Weights of a small GPT-style language model, trained from scratch on English Wikipedia.
Size: 17 layers, width 160, 2 heads of 64 (1 for keys and values), MLP 448 SwiGLU, vocabulary 2048, 5.36M parameters.
Training: a variant of Muon for these matrices, 234M tokens, 7126 steps.
MLP neurons of a small language model. Each row is named by its layer, matrix (gate and up: input weights; down: output weights) and neuron, and shows model dimensions 0-159. Each number is 128 + 24 x the weight over its row's rms, rounded and kept within 0 to 255. Numbers have three digits each. A neuron's up and down rows have the sign that makes its largest values positive.
After each neuron's rows, "fires on" lists the tokens most often at its 100 highest values on Wikipedia text that the model never trained on.

L12.gate37:136130150141145164086105156096121137124126142144137089164118130141124107085090134053128102138113123141113091117098110157151124137143132117110124135119102155134135117177095121170184088148141145150083163126105179171128133161138119158146142128098127158105091113111144113154158115084137139136159106120158128106130119070126135085120155158134132134138096116122148098105092134141143095151104086145140113118123114154173102104121126155133070134142130099118129101142090109107126145106138111
L12.up37:117107122151165120132148110105152104166133074116140094172107181099128093114133146114184106113153181127107109120125176121118123114123181106140116118142160094142145103121110092105106089132130086164169146117111127121152152148129118182106109102154134153079112115164110147126146106122108116135181119121145169124081163105113114118145165163104111124118107111166147134128099116121115133134082120152124134142117110086101138148136152142116130107113103180142136150147132106138125132135153095
L12.down37:158115127103139145144151103157113110159115129120123070153103133170115149143128146132123159127162159155109115121131144123110133153118125185146123110086139105134138118133175102108163108141095114132105142118147091109149101102157180161122150093123166124123112118148137148116105118133127170132137078183095142109140078140121127106148196150153160107114149125094164145146124144126087103132112109127117153136117116142157157150130171092114150128122142140123153175122153111155141145111165068
fires on: " H", " E", " I", " Ro", " G", " Sch"

L7.gate384:119136105129136141123160150134141120104149129149147129137109121124133089163152120113146134126177131119138163120121164141134102137144133081121168124134117140162153108134119116142172130145137131129154164174164125156121174098166138157120162122142121152136117160106149158142129049121111143100144070093191094128104115128098105114155122113119162111078125117162149143140115122138144110119117097137132126148133093166129090179181134148121096167150111153142129145164116091086109114093135112
L7.up384:117135146123151130157151161144129139119120127140114134174120172146153145089125114163136123114187127109171170095147138134122126138098106101169135107138123159169194083118152155144111142156165138133118180141130151135129125094163134143127109121155150111172155144116119126126123110089141129122146124114094157147095157143107096110119088196118168132133119116123142162134126139156135124086152117134151138130142143134158113166094116182147104114182106115111141184109124137114114097112140145
L7.down384:148146076142143117113167174185124096071156155128100100175097125123081159123083114141111138056111170132138147174113146115124162113132115125133151132148139157157139123183173112082115122129102129121126145123130120120171103116099161115147105123121104146107137135132151142149127119136136156080121137120104108112104199137127137145103113149141103116157127149119182168128106147129136126133101175154155136154152116117115102118126119119144144147122098130132118108140129132122100101164136136
fires on: "li", "ro", "ster", "vol", " All"

L13.gate66:119111086122129132124111184146144197090126102139141111177158136155123140131156181145111108114135124101154100131102099119126122113093143114119080086119078107104135113113173129102096114111148118138111108105160106100124081138078113153114107117137111083123141135137097130148116149142137153131156106165123142088107150116135187147121150127102141134163120119092092117139123093150168120122100093094154158138110153132129120143156144111125094096116094134142090133088104123108159128135139115
L13.up66:105116102095116163155140164145117092102115115175161136128093112124104091118068095142168104111185145124094129131136095113149117121140108160164107089127142131133129086117111128120174125155114174134122109156159156118113142128149134117107130155140122136115143144163138138129131116093119081131103159186141128102156134166120112160072115102189104122166115108112129118089141180147110118113138111146114111109111143164111108136096151097085116136100136139167140105136140134103107121128110127
L13.down66:126138136145085150101104175155117112149099137118113091126156178160190104181109169123182139128109129161119102155110133150116113124150142098141132119116129148110106111097140082130103101116115161120157113112119110120108121117125097135124069136142116130144142125141113139077144166098164161129156122132140104124129101155118152164131146107123143110115133119021122134127109145160102131128130126091106173083120104146111154145095124134126104136106145115171124124129129139135122121166114129
fires on: " T"

L10.gate426:092119108159121149128131176111116090127185089092095121161114103120151106114099137088182166168132129132147146132121112142166109119164124144120125155096130099096162112118119108108139142141147119073155146150142131127135076157161129127126180103093144154125199162154130170133131163090129111149143158146075139100110111106135147112119113151119132129111131128144114119146085142094156151110105087127148124129108128126132100165154116122139119120105127134108146143136174103135116172138145129
L10.up426:157109165140163156110146123127111131094172127122132136084121148173155215096136136121122101157135142135160123100103117116118138093127099120133154144149154115129123145096102173143088124091131131131126135131152141161150127123143126133155120169129091146142119123130122131131136127109154086141167143117137129121101111108094147160143117147122126163075148159158102184134162138105099172093069135108164111149118109099168074120166117112165135120160129128129126090136104127138122118140132161
L10.down426:100144117113154160136123165135122131134151139103042115133143121160120125116109088195120117131121125120118131096174117133141132136170146093127124132146134099181126118149114139146091083125143110139132140124174144130122095129155087132157108111122096104157147111158128141120119124115131135149152168065120113088116152104104115177133139164101139131111086147151122100089102129065157131122131158136127153153126100146138136120130144094120159092131090114132130126098165131144102141167087147
fires on: " be", "g", "o", "ic", "po", "the"

L12.gate2:141135081163135151129144157133154152107161140118144142124149122118101090122117130118113074130133138117133181127173095122134167177118136098143134108171123116143144113125111099140137158128160108067142108104129118113128141115156130097110149152146111127138125134140138149157124144109150101143108082161151099133092174112128085129141134154116129115101126122118110119106102139114157141157095079085163123077135070118170146113091143127107144150145130125144134093150192066113104145124144145
L12.up2:131138111161098109123173132118090147116145093180132094119139098145130064116129142111131138149149122118151108109102163058139117064144144159136126101140118113133102122169105113140108144142163143102108138103151121070129100166133182133121147130196107123119127106116092107136129138110135161162085144163127123136142116160127126150104094145152130116111110158140142122160076110113150122149117125101117122110138089099140131122107158134147127163157098102114102120109149152142112148154170143
L12.down2:110142117122119104103110112117098140144129141114150159150135156122119170111134110110135119118115168096083148107120146118110112146159147138109106137114162126064125138092111150143134127145116115130136123141149149136126104134127130153135138158098128156176186120102094115108141111123126179095119123147121099086138135104126098127158125166114144134118137097107087125139199153140140116123105131191112168087166171128141115096160120118119095112162135114146126117100082047126095109115159118
fires on: "s", "ad", "e", "us", "ade"

L13.gate402:118092144154081160105077110103078111101128151119073112100156127141113138070091144143149116138141116156088157107139129159113167168092095168092108116128112108148145097130158118159086110140157126129138145113117097147127077143168106149136087131095136134090129168141178128164151118140098117127129099154117119136102089122147178109132134118125114124146101177143115154121120102149159105119134125129155124130099129114136146102110100098131096138104126135116147105097136153132150114167121121
L13.up402:114163110107148156090092155151096128142114176117070091120091123157129085112172105110126121138141096115141117077136131146106129096160101139123109125132148131166173083095141134138157099092140133111092148145128121094110126146142140118124122149122121104090165107141088087145118088108149134132121162118108131119139129106110123093110126132126105117132076120090109108174106135198163099170136089101144117119105132100116133112095098134108162134123149118126123150114116108118107113084101112
L13.down402:118132062122143073129139154132096143102108127152158144120116140109149069055114173139143137149148086149134133122105132113119119118122097127102130092106117123120154114143125132131103073133144141120149154122149149150120118131100131138162049098104126177125163138096138116114115134133141116144143133145159126187113073134139111087151117140137101116108123111119076177119091168168125142135137137144120141156112106108121114135117123133164128153090130152095147107119155155147136132094136150
fires on: " S", "s"

L11.gate172:118169169129133136143140147171130155162108109115094110137143141133103133145130172129123159134109135182121128125119123146151143126152161147135104134053110130125127116146089147142174135168138117107099151106121195115167088109119120110109156094119123130124152163111103091134130169106109156115094127101119137075100114132124117135131109144084133163117138093100150199170117133122129168105112093135117099170124101109110143163096142148082119109098128148131149136127132103129113102137113123
L11.up172:145158154103133146132116105085179114123137091104108153146121116216104117096107095079112122172104118131173110159105141088141147123123130150107109140165118088147127134123163133147164175152136104113172101132184153073140161116126131145142129162099149137142109121155130107142140103147183093146108098108142135122135134137135096138106123113109114136129134145127135119132160101159124120158107137132103129127137121168146187153109121146124120114147082129120128143158132136115106084145110155
L11.down172:109126094151122080120092242130134161138141089109158126115112097138119126158145137119122099133120126142117140117127149175151134106148126106149093121134162124130119146129149136138136086158118120107157093134143115181124117103111165128091125095180116099109096117174127156094104140115118101142143170129121127157118167118141130134097096100142158128102082117078154140141125132097111129114111149150165152153141118119136107092130155127160161146167125112136120127083129147147133153121144110
fires on: " ", " is"

L5.gate187:150103137101162101146126110134145113135105173129115121112116131087133146145128142171104119110162145152138110096099174112155142098137114126121135164112146106154120122132091125125161145167102150115065137142127146138090162143156129103129122134146107144133122121118124126081131094152097168139115101127143137190119078160123141127131150094152139157136155117139130167190139130167152125147101121164058123139124114115114089149155123146159106126182112137147106143112145129177145109124112080
L5.up187:086139122103148114069099111115103124150166159137106126134112179079123150125070111108132141080130104100146165135122166121145136124104134139139079114129140118105127104146158118125089143119134177118121122159162140130138146088113118153103089104130147176151124155083148117141130098130123128111167144138118145120096168099136097121128138154125123138145131138118083096100109108171150106117159133113121147139094155114106115111118152106124116135165130169091107132046103135146086135133138116
L5.down187:127136140129127145154125093149178179180104137127139122136114112132118119110186172155094146105136148154173125110110104107140131146157115125054124155154088131132155126100155119113088139153066140092092167120141137125158114096129118122099111123131093123118143109110123186138113084174124125138109158094085092094146122123134110129150119103106131099118125135129141137171177141111120124127101161094101139100128127105129129131162146114145150137120130100162135118103120133096129105081150127
fires on: "li", "ro", "gu", "da", "s", "de"

L12.gate245:101131121112168147152132192119119129100116105077130142117131156151112139113124101118138147132147136178159132170106117158151095139137123125094132129119135076093138158115149180107139116131129126130129109138125141112163150148122105149121169092110109151129150116136128155173117094154110155164105113146142153138128124150063164152140137078103116134051122142143158125108112130139113102154140127119100088162116153156136172171092111145115128088118103098130145134138082126132098124153153147
L12.up245:107104167156072136166130159134124112150160116119098135092156105158111124152114116079124153120187127139094161101130091127121146114118161168120136082141151112154119155153123110151081103125080113103137142144146127109146140128105082148106154133121131116129111123083138142152116119116125124145075136145097132164134112153123113089129168123145124129137101124175148162129113121166130113155142170133154120138120164144158164115124122122135077125080109132098139121114102135130127048146146119
L12.down245:149114098121114130121166252144139126118126126120189113118158100170123139100128118110121131159081136158164196146102161126158098094100140123141133122134123092117137094153139157149149124127122101143129110121167120150110136119132162108109095090145124135159119187153116158119110149136140079135109138096113113106122165091111098114118108121109122134126141126100143147151155120113125105127150119123110112115139105141131121107110166118140094148138104130124136118119149077092118156130108129
fires on: " "

L5.gate77:144096134148150113101143141137171106147123111080140163131116080150145136147069164161164131154117109113097148113118143111118178179142131123110178110114162172124105118142127136136128117152141144127131115133101132120105118094108116196152100070147163134128069113130117096153127132171101123147107136144105139164117123114112121097097105111157148113167139131155144113171130105073118098137107123090118120133129134166125124095133107177145136120147105127108136140131095135089126142142152147
L5.up77:140117136165078146138146158139145122103130102073115135153130135131120126109129169128150130089149180145153141103116119147112148140119122085079136117119131140118119103135089100097153116131105187113129120137141165151102118121135142127158155102111130119150105131109169183115127101145140136084116111155078126086105067113097110121135120123154159132143082148127109118154098146117130123109169142094177124097131141174158134117118125141106088184159081110154140161141125110107116131135108142
L5.down77:190112112116139128155108143139147138079139109146142100086139176134107113135163103137121140118099151138158085130106108144103095124093150106132098139125123118177095111090165137124124147130140117163158153155084102115116124121094150135142078117109125168099106119177108137147121088131101162132112124138157145133130144156097093094100131093109121102160131166172128094107186095141160126120109120127114110108124153094144130114148115165122110096119148162141128097127136074151104131131140103
fires on: "d", "in", "ef", "c", "ar", "ard"

L12.gate252:129124113132134134140128169143076130139111108102104141123129124130097139119058134119116066132148135158121131095095105129157105147122138128168107104096180131118128175103130148113145089164125112088117158114134083146178154126154105145154147138092126119138094130143119112134134167160083149109111117140123158087105116143135149105153127132124097122161104161131117132127112094142125163125095159081105112117150100114158075132145138150134139083114126111140174137120108088142127174165153102
L12.up252:146174126091132115158135131166079126092165140092150169124159123101122119112085147145128124133110128173196163144096067121156124159116128132118109113182140127116101168121124133125126132129096143125153142138117122166169149140050096140121143151118134146121101129157138105130140108142151116131150161124133113142108141167102094099146118116162167135140108138132142135104105139171127120130091101103100164144145098144149108105132158161117151186132132123141147076096129118128135128120125128
L12.down252:119115066133096125110127182138136108108121144135154131139184124177106115024093144138137136155114139132098178109121100148152117197150112139146111153140119107173119147128177125167127111141133150086116155108112154136111127126152137115132129147114119156099141106145147138100110139146088136143133137091144100123141131106108166126130133133139113086146110132081159102131115145124167140147135099126148102118131127110111152130105126100105160118122104100106156147146111070111110140121143106
fires on: " B", "k", " P", " D", " K", "d"

L4.gate410:088139080137147139123160107174149088109128119131151131177141135103087131125122113064107146113114093125099151146104173166135105088131135121159123082138197120121145111117108110160158118112109106119139131125142152110164103092128119108127126153100130130108144151132123155104172151183133132151156134117115150124109172120106110146099158105153145148128131102127116145103116147195126111092124148134100134109109140122172127174157097119115143154155133111086136099125139115154147168112130115
L4.up410:117142109135160105116112139161154157124112143115105111118100143126177180158136117086136143138167109124124120126154135124104129130130148139107152147103160109160152126103134146143144119111110122113143065158178153132134120174141138093185118118147095117123128118159088157158127151105128125082143125101133100182128147133141086112132162124174089143111125115129107173107137170145113136133136160120148165128167141162104076105152111117128097130116148072123133135127149168174168131129110145
L4.down410:106140122118144114088130134155093127123092143146121094124118079107162073111106137144122121149152130106106143140119138149107109110141125137127121095168145108138121092102131072131176116096165171106145106168180155096143118131168142131139127100130102101167114168126130185124099142138120095128159122136127090098089167135120111097106154129097151137138135074133142111154136116155113069128100129149163154160176124150104113125122130134142155112114130121126099122168128108147112147170150099
fires on: "s", "ex", "ham", " of", " what", "ze"

L10.gate246:111156160133120073093094132139167095091110155095142156129117106129079135123082142111149100149158142107139125095111116136132091150109162143090107121163121137155105139091137131124106130135168113155098135181100090100142117101134102132154125162087120065125131129142122145138125174121112116132094116092109183101102113131109148141138131120122105133148096137123141134157155110133127087126132127132133145133163104105105109117079137131165152126102118119130108152107146137158173153197153120
L10.up246:129134149088114101111131142147081170128132188151186125114143130097125150148100103165134102102106127149145150120117123133117127121092122124122109137187137157112113121092095160132121112104104106152153160120167110163126132128152078128149120164141151124138109123081141114094101137145094125126124124111157115109114131135168117121076163134112120163153112148129108138166091162125166102107093132088177138188132111105101136120099111137144111132159142116110099089129093099148114132169120114
L10.down246:114168073170044114153080129145091109117141088146168075089131168165132133109156133074118111120124104163119128135113113114127133170148124123114115114155122134153130115121136137168112132095155128120133136131140139119125189125101131124138135130120142092116135109148125145137094139108145134112107161141098137112108106109135130166119138108130139100166113136110160144145131143128127160166172136127179138081131096109146096127102136135177094142160107132137167131082142126090121109158152140
fires on: "k", " |", "c", " P", "l", "n"

L5.gate160:126111100141122125169098167079102120141122132091083103092126135114107137173129127128144105152125177129125129128110093131121114135140117093128160145150118136137111099121143142111154100100143099097148146169167136174124086097105147133119120123135127142178114121111124088165117141133108137147124168167171089122097140153119127102144117106108124149146141170160134100156104176094144111163125114141151125063145170128119124124149144136137136145142109126130137048168103157081120131113125113
L5.up160:168071111128114119097117172120138086119121152120119133143114113117145095096195105119131111106173129105172140134122151192121139168170109097149088148099101132108147146154137124119128113109133098114149137123178157132077117096138091126116141127126116117166122145125127103106130135087149159135122143113131162117132115120169139099132097155105159145113095149111118108118100168095140134127130084144125171115114170124131105133111155105132105133128150128107120119143086113153188104162164153
L5.down160:087134126089171166157109114103123132150156155124128093086143150143136131196171122144103144099109149139082120111120068091111121122093123122143135127149127136153157060114144139118143135124177102086142134123108131132151122113089132148158116163132157114144115107143166130123120143143108106136106129100126091120127149146116109163103145155107120129116149132186149132134089117153145081161104166118159087130127179138132122120181161128144138148129133134161113110140113107096131145087126124
fires on: "er", "d", "ard", "ident", "ctor", "ious"

L7.gate251:115120109138124131139096155117127071148178125145086127117141149133128127116154102127172118147072100092132139189111087134119162138113124106163107136151103131077184101107120078121117129128121159130127115132143117143108123146123135146123134117185119131172133129158181114129201156099107088161135102135145118136151123132099095136126106143142156158130155141108108158110122138147105134133137105092138137195130128133139146131154144145140151117095139139137126123141153104101076127163126169
L7.up251:103164133122126150139127131172129142128104102162144125061161130135145087151115155139150146141125116086165153145125146136097137116126156101128114183139133119092156126121118112132129120124078130152147117123129140094133123164126105166133155127154064135126152107116143139142140159187090142117129114149101171129081128114099127095094115150103091108100139144142113119095150093161111122158120072123144086116113124114130095128132124139179123129138131116177159121159140098179173131137137155
L7.down251:074100124093153159156114156170164136069124120112095107162131129115146135149139105120124135123102108110087133131145127149103117156121131105136158104145129063123141148135089114095105141120122134147131095118142115113155105127158157127120117098140102089162134120157141144101136110105074113135089167089131137156125093121101135096180180114129152134180111111083146115102089133146124101143140128134160148132112117180147123144165162088112123150158169136125147145132128100117123137113107148
fires on: "an", "ar", "tic", "the", "ic", "ti"

L10.gate193:112114132108122111118131131126128125170132105145104145131141148182166090114154087133151105125153142094168125125129086147147083128141192186161145134102099121143145126139115120126147131123150112140083072111134127097112106161130167158078111125156082107133173113139160111120137109100115157155147130137117152089133144144131126125117106131108116186101130105095114148130138131125106108090122146134134183110138133106165101165161150122165162128125079156137109145105131096118126114149089122
L10.up193:152113159123139114109144167136127142114144091093139101184127129142128136101080123110190126143184107146117150136121140131101112100104123156142142109140110086130152113133103117128136106093120121139167144116166145132130142124129106144096128081140146134122094144075079119100102130132135170116116122122107108160113123132138128154152136116147116143106140128077098111149142144081117123087125100095154142142125086112136168091105130120098112110128176188180120105101105124117135138077105172
L10.down193:139127124146158130107121144108114182129127098148117117164156101151117086131101112117115138115139148158131081104119133131121115103167144151170098167123143112119148115110132133137131112115100153160171114126146083126096144119112098150117049162107123084114151112090141089103156109137135159116146127124119087138124102133139127147152117158099109147124120130114086130164125110138116149092135084129147134093101076104141100128110119122142116171203100150151094147169140121133132096155118167
fires on: " T", " tr", "t"

L11.gate316:118142148116117170160105111137112107152145141128109135115139141138105122110123114128167080110212155124097121116135131152158150165116174130135139148112139145107100138132110084165113121151143141121106126129103164138147137148121146104083092091142103113104079149146101107128121156115148137166123143104160148125118121096150083133101111114155173151092101149166104190096156125138158100120130078096143107112138117142128113106124132099116152115145150105139126164155145153116134125150182173
L11.up316:148128119125126160121119081122104151151151121093106076106097146109162155090153155123139123166163145126123141097117147162113109139124100177146126148116118111108129070146162078139160140117145139124114172157110106132109128147121110081138139113129115128126130148119074109117131131122084099136144155111139149131115132111159108140130127116099114120109101107179130154151106082155094109133140115099183142129093105138146095138134162120056146147147146148098142157154160117166083112124152145
L11.down316:147150098110114123108072151109155157145097154174140141117130116126114099088125090116120155100151155154106106132162118121120135166108081108123147129125130126130164104143156131174118148144128154111124109113154113157160135081165108100115092119151166149094123116145172136148144119146133115098159134137114125104095130117156111134166131088144094080083096075142133119129098100160108124105129142116137129145176132123055108138106106112114145092153114129104126131136167124105162086122110121
fires on: "s", "min"

L12.gate377:135106128132152141082133133151149117179155092099129109149113149168111123154140132125116103129110139144113147119109102133125121108164113165147100125093111077186123128156106132152143134132129145116092111097149158120133119089142069131106127124149117129168090121108148123151127102167089158110076149104107147140095110104087129173144125136146114157128157082132181156119106125105123168135168161132134106113149127097112155152150141177106137137073108082098097139142127125142120152127111138
L12.up377:114119104116108082133140099149103131151165125109136131167152172169099132152099133087097109139119119119105123121144151117127102115119098100113115128163123104100147056073102134095178125102141126124134113120138142125108138133132154144149170162141167086178127131079165138131122142147169096111118098145131167112154117158105162095151143138104140139146116126121110163135149124135094116104087156120142164122115109139093133079097150116150125143108120121130138099162149152144158098091088132
L12.down377:130133146124121160117096107054151103140141156123129131115165107125071117148112122146087106130159166117076149111142120089125125130130122112104113113147133160100137141104123139116094158138162123142119129107122149145117136113040146154111161098124078115137116142127143147135130090132157134100145166145140141110138159130166142097117134116129107153129145141072150103141128105120148115106109126144094149088115135150123092122112137107109155115131100082132102101082133135069131120120058124
fires on: " ", ".", "W", " |", "°"

L12.gate346:122187125121124136152095162131165109143126127156144101094163127159097134132157155154127136152124111143097107143136118153129154079128156145144122087131097091147117112119104107155126112162102160090136068184120140120147138107087143126102124159098133143110080117137107120109129129111128090136122120103169136101184117113115115125139148180121117101103111097109075149157143115065100112116120151097132096183117140103160169143108099135140119138107096139124091109131132109133136138132114132
L12.up346:113126101088116115148140125078129138104122102140120122093118127181104142116128151151105140156156126124136108172167129094163162104116153176096103152115136135117132095131119102149112127110154068123154092140128162128094128120084110124117145176133116128161148112142154157130146104153156150131164118138107162103109128083163129137082124130098117126136129146157167112097106154122120100149104108123126139114143138155164130128085110078122165120132131099108187105149142136091098167086099140
L12.down346:134103130131139112143172154155122190162124111150121137120138108137166204143070131098147111138165134131092150108140122086141150155112173136085120165091104098133146131134114139101135108140109091123140133132119126105141125134115123133126118075126105133128119144103154139111140111106111114138113164128126099138097103145152108121096102124154097130116144100153109192116089159127140129151103142148094097139140101136175103166152147107184112132131127076125169145132107152158147156101150123
fires on: " ", "'", "hi", "duc", "ce", "y"

L7.gate166:132144086105136119137132148162107093079112151090129160147130119146127156095149171091130148125119118159123149112131137141139096115098154152112156162130141174105128140161109115125150150124112162147106096104124173147134130147136156131183137126106144114102142184108092133095084161197155104136145129109127096108134121167121154119190159124118098116125124124098147113121139144163155093131134144107093162122145112134135098129136119123093145080148142148146150099095154147151111155115151087
L7.up166:143101117144145111143189183124166171136088123135108072140135096151102117124160132117090116111127103112114132147108141088107079145150132181110118142170183112155139096089136098153097121095116115135171113094141122096147115145127142134118123123111153143126180119097096164126137110124129100121139129135114129174139180139144171147140142138151139107132125136114115125101123138118109124116153147139090172107133146133089156163093099127126141148127101133169116140098122120161154156175126149
L7.down166:105148140118118140119160171139087133162146127146144167150139148103160113134140099156114125124132118168096106115108165092134133114086115085130076129108137121124145139194140163112125150190113117169125153119132099156181091125148146124155098103140095079139109164092136148144127137128097137105092150121097132126091128108130151097153113137126128107114124126124143099158092125120108088147097130109095132162124122119123144131116138118143129124101143090073094170174136105112117157107129169
fires on: "ce", ",", " of", "s", "li", "br"

L4.gate408:160129113085122162129140140112079116118113087086091118170157144088156141099107097145090141104116116110111132121120110122172117166113114167158138130117114102117127100126169141162158142088151110119087130148102085122151106134126108081125134175174143152122117104127117113153126128111149144138108163123125108157092147115166092135151133134176110096152110122142119134117136094159165150163106120111112166138118104089129137121133111129161078131143099131066111092097137116159130111146113114
L4.up408:126086107121155180116100138154153131127133103091150125120132139135122132100168110123103143112139127113085147088088147091156105152092119087101164131133124090123158121078153139134126174176129140108124140125153113099130136131179133107136111142124170097111071124118091148129139111127143108148109135091076091134112137134142118109143128182138168175112124172101126124122139091170118133135138168123150158127119134148090115098156102137126145152157148103115147111138184157118099123128148134
L4.down408:102157120090133142134154160117087128134091085153091154133115112126143107093088129122116125122117112141147155132164128154123123178097115151135125156082149114113119076113150137140115123124155151106129149126148108084094092153114131080155076106105125165104103120096136128196107152126135126157148163140133142103090097116151095115126139122159088072109105131126109150138121108115154095119146132138095170130110117113114149129138093088116151129152146142107136136121163101191122100153126116
fires on: "s"

L5.gate69:159090125140123141131152137131108175122135125123149143153142128148111112146129156106123111155125145155136085137104114133132148176118137138151124091158090132121124098145143128112167147102134116096145088113169092116124143098133138141184118164148143073128165100107146093159130105097095157122110137132110117131120101128089110129081202149122127158091162114159125087113133110142144103150090185137157107110134075125124133130127135149123115138107157104118121132103181174114144140133137078
L5.up69:156081127147090088129102127127089135148146106131141129127175110122111133136140096125156128153132091146138075106108135111137092126115130128130162104114115147127115149145152107160116120105150079151152132108114066110117142120155118099136124118100105095160125128100095083140143153129073140148110119139062122156104117130115119136163143118132153179105109133117142116148135123141120120139096164137153127111101109124171125089183143106122144173132179103159165161129180161119124119166126114
L5.down69:138110079107106112097093175140135133148179160122172115109139097148174140130100128111123114143116079157113185115132131141120143167145101132121122120154123134157109103132109110192148152146113159127140127123177142128098125158095107134156156143128130125122074115110175155135159154148104113106163111120160137135135153130106077151147139114118153107131145111123128161113153124085119094102124130165111131140104131145140107191093156100096131108095075136138152141095120147140114111138150140
fires on: ".", "s", "ic", "e", " |", "t"

L4.gate58:110120141123170082155106122193114102143160165124148131144135150125121121099173089089150100125138146110116127122177133118157068140147137118148142084154104152155128110118163181165134136130154111136087117140121157129138139123144178140122107124118116094133109107113112140113120151145103114120119125097133135146099099151100148096157110122155135119086124124124135105166141138157134147101158135106141163084102153162155141173103145162144184105132134117194097155147165123126143135120119127
L4.up58:120105112069140141134099123139125112129099129119149162140140138117116152151135124128133118116118117169145109137079095139108132137137165096132176146144119154124156107109156156131125150112162085148142070144153130133102188135078159126106110157127132146141116128098097112120118120123125152130129133110147106158096096095163187101141140105149129109161221132095096157160098132125133122110131102157103126130098106184153095158119127131142134099124140122136093083112129156151129133151121108
L4.down58:158126122126145112140132105181167118089178118122138126156180126145109100155108118078160136159115124157088149147120142103124097180091165096084113129134108129126128105111109114115151067164118152113093115140111089116134142107090111082138130143075132080122112097103101118116148121113136137116153171144159121128070133089131103138121153168109096149110125166135120139127093135123145108119145140113132078121104117118129086134168157137140119130153102115141104129133143094140143117154136139
fires on: "l", "ch", "re", " Sch", "k", "d"

L14.gate430:153117133125140115082100149159115103111114091138149109146192159087157137106155141144109159167143121153128112118156137184144122077083122139132123124135084119086163142104120075145158153173158118178111135119161123136100102172169134169137122143138130108108135163140134128109135130139117146132155092148140111124131139144095132131159118172132162104132097116103109148155123144106133157106127092158108119094072140093159116115135135116111102147128133124113114144110134099143088137086162126
L14.up430:117090173141125124135145120169137137102164082123139146166112154115128102133122128108158147128158105147099107138140143129123102109088098154180098111088108115094155141108109135139100128140125144160116077125155146053114119126055113163130122099153086119136101138160112149129158142114151160127121154174113152118139165135092112101150122182148128129130157157079138135118141143115138083137147129169120106108123112105113122144117134129094122111133156141134146131108127097105143124193129114
L14.down430:167114169135109118079140159140117128170143115146132138173163153130136105117093093144126098144139119147120090165129132129074152095154144152165124109125165120176142159143125148147147112152122128121122114081134100116095106131145149146114085141174109120089155129153139111120127128166126162116148081147156152111140131151102120162148140135129101112106137088097075126123161177151076104106098140130163137151134110127124138191122122127129105161084166124140123143098118133125167130136125137
fires on: " T", " U", " E"

L14.gate185:098165112145111101151105162115143145142109140140112116141099151157163124145138071135148138111120160122109144111137121115157136159135114060112148103134157135120149141157097121121173118141091133142098121105101102127140168136124169137116150155112143132121078153128105118124164137161099108123108187062113180135142115124138102132153103086133110139107139107153106129118144152144126083140123122118118175148128106142104141164131153147155105077116124094180136089175123109112132144124123173
L14.up185:173167113118128087168194103114117110088162150104137126126095147119050094143150127133138129151182155097144159180142144115097190167111144157135100100136114144129116124147141135153118102117134131097105131151111132144106133100098146128118131102143154139107133135124169105112157128124133137136118191121137099146131125117136183132090124139086130128163082123100127151137125122115120107194106123132115090121098142127106094139119140150107093112130146134138087091134122136122131122133137124
L14.down185:112107166104091143131153111146104153145108106114168090131107103139120132115126136102124116090181142141137118130153113154095150098123078117130088150112123087113135108167155144161151150127131074148123143102138182113167150115128097129129153145136183152143118106153131122155108103114112136132127082105121132078122106123092139113059138134142093135139143164124112090121111142148159128103165129125134118103150141164130134133134082146111124158113073132140135086125113102116079101150149163
fires on: "le", "l", "ke", " |"

L11.gate82:112160116148091112147141111129113138134116096135113117127127096142157170125129115095104088119138115131123129095136150157133132121093167118114152131093147156112119158154154117148171126145160113180148135121116123119075157148176153118106172137094126133139106120116146141129084183116127163102085144097127134113167126093146110162123136130116062081104121108152146087109138076114108104094118135109127134056114113157117121127124140164163137156137108123156122147116135069131121129128158129
L11.up82:154131113147129135151124121143093139148156101135160129126105153123112136116119097172085104101118141130138148135151083170149154190112104141103102079167119162153123149125151127073125085139145107170143092102105112087160152104150111121149123175143094134160119134198149132101113109134112110095134132115114115130119149127154111090103172118106160158095125156146123102119161147125138156130129139128132151149143111131139181131153162093152118114131141123126140087097098156170124115136126101
L11.down82:153088111135119148114178088122164151115165152108084131126111196163124081126154123122112050132144137187126080095127125110154146133102108135098154115128124141122138100165094126137173140171156147154163132089140133144114161120107102100170162105141164146143128125139150094178112129120141150114127131110120114096149118123130094111101117133108095111135129087141116098118132125113066133131121125135137114054141103138143132169127135131136136134126109102120110133143140128123141110132127140
fires on: "n", "ic", " |", "c", "min", "in"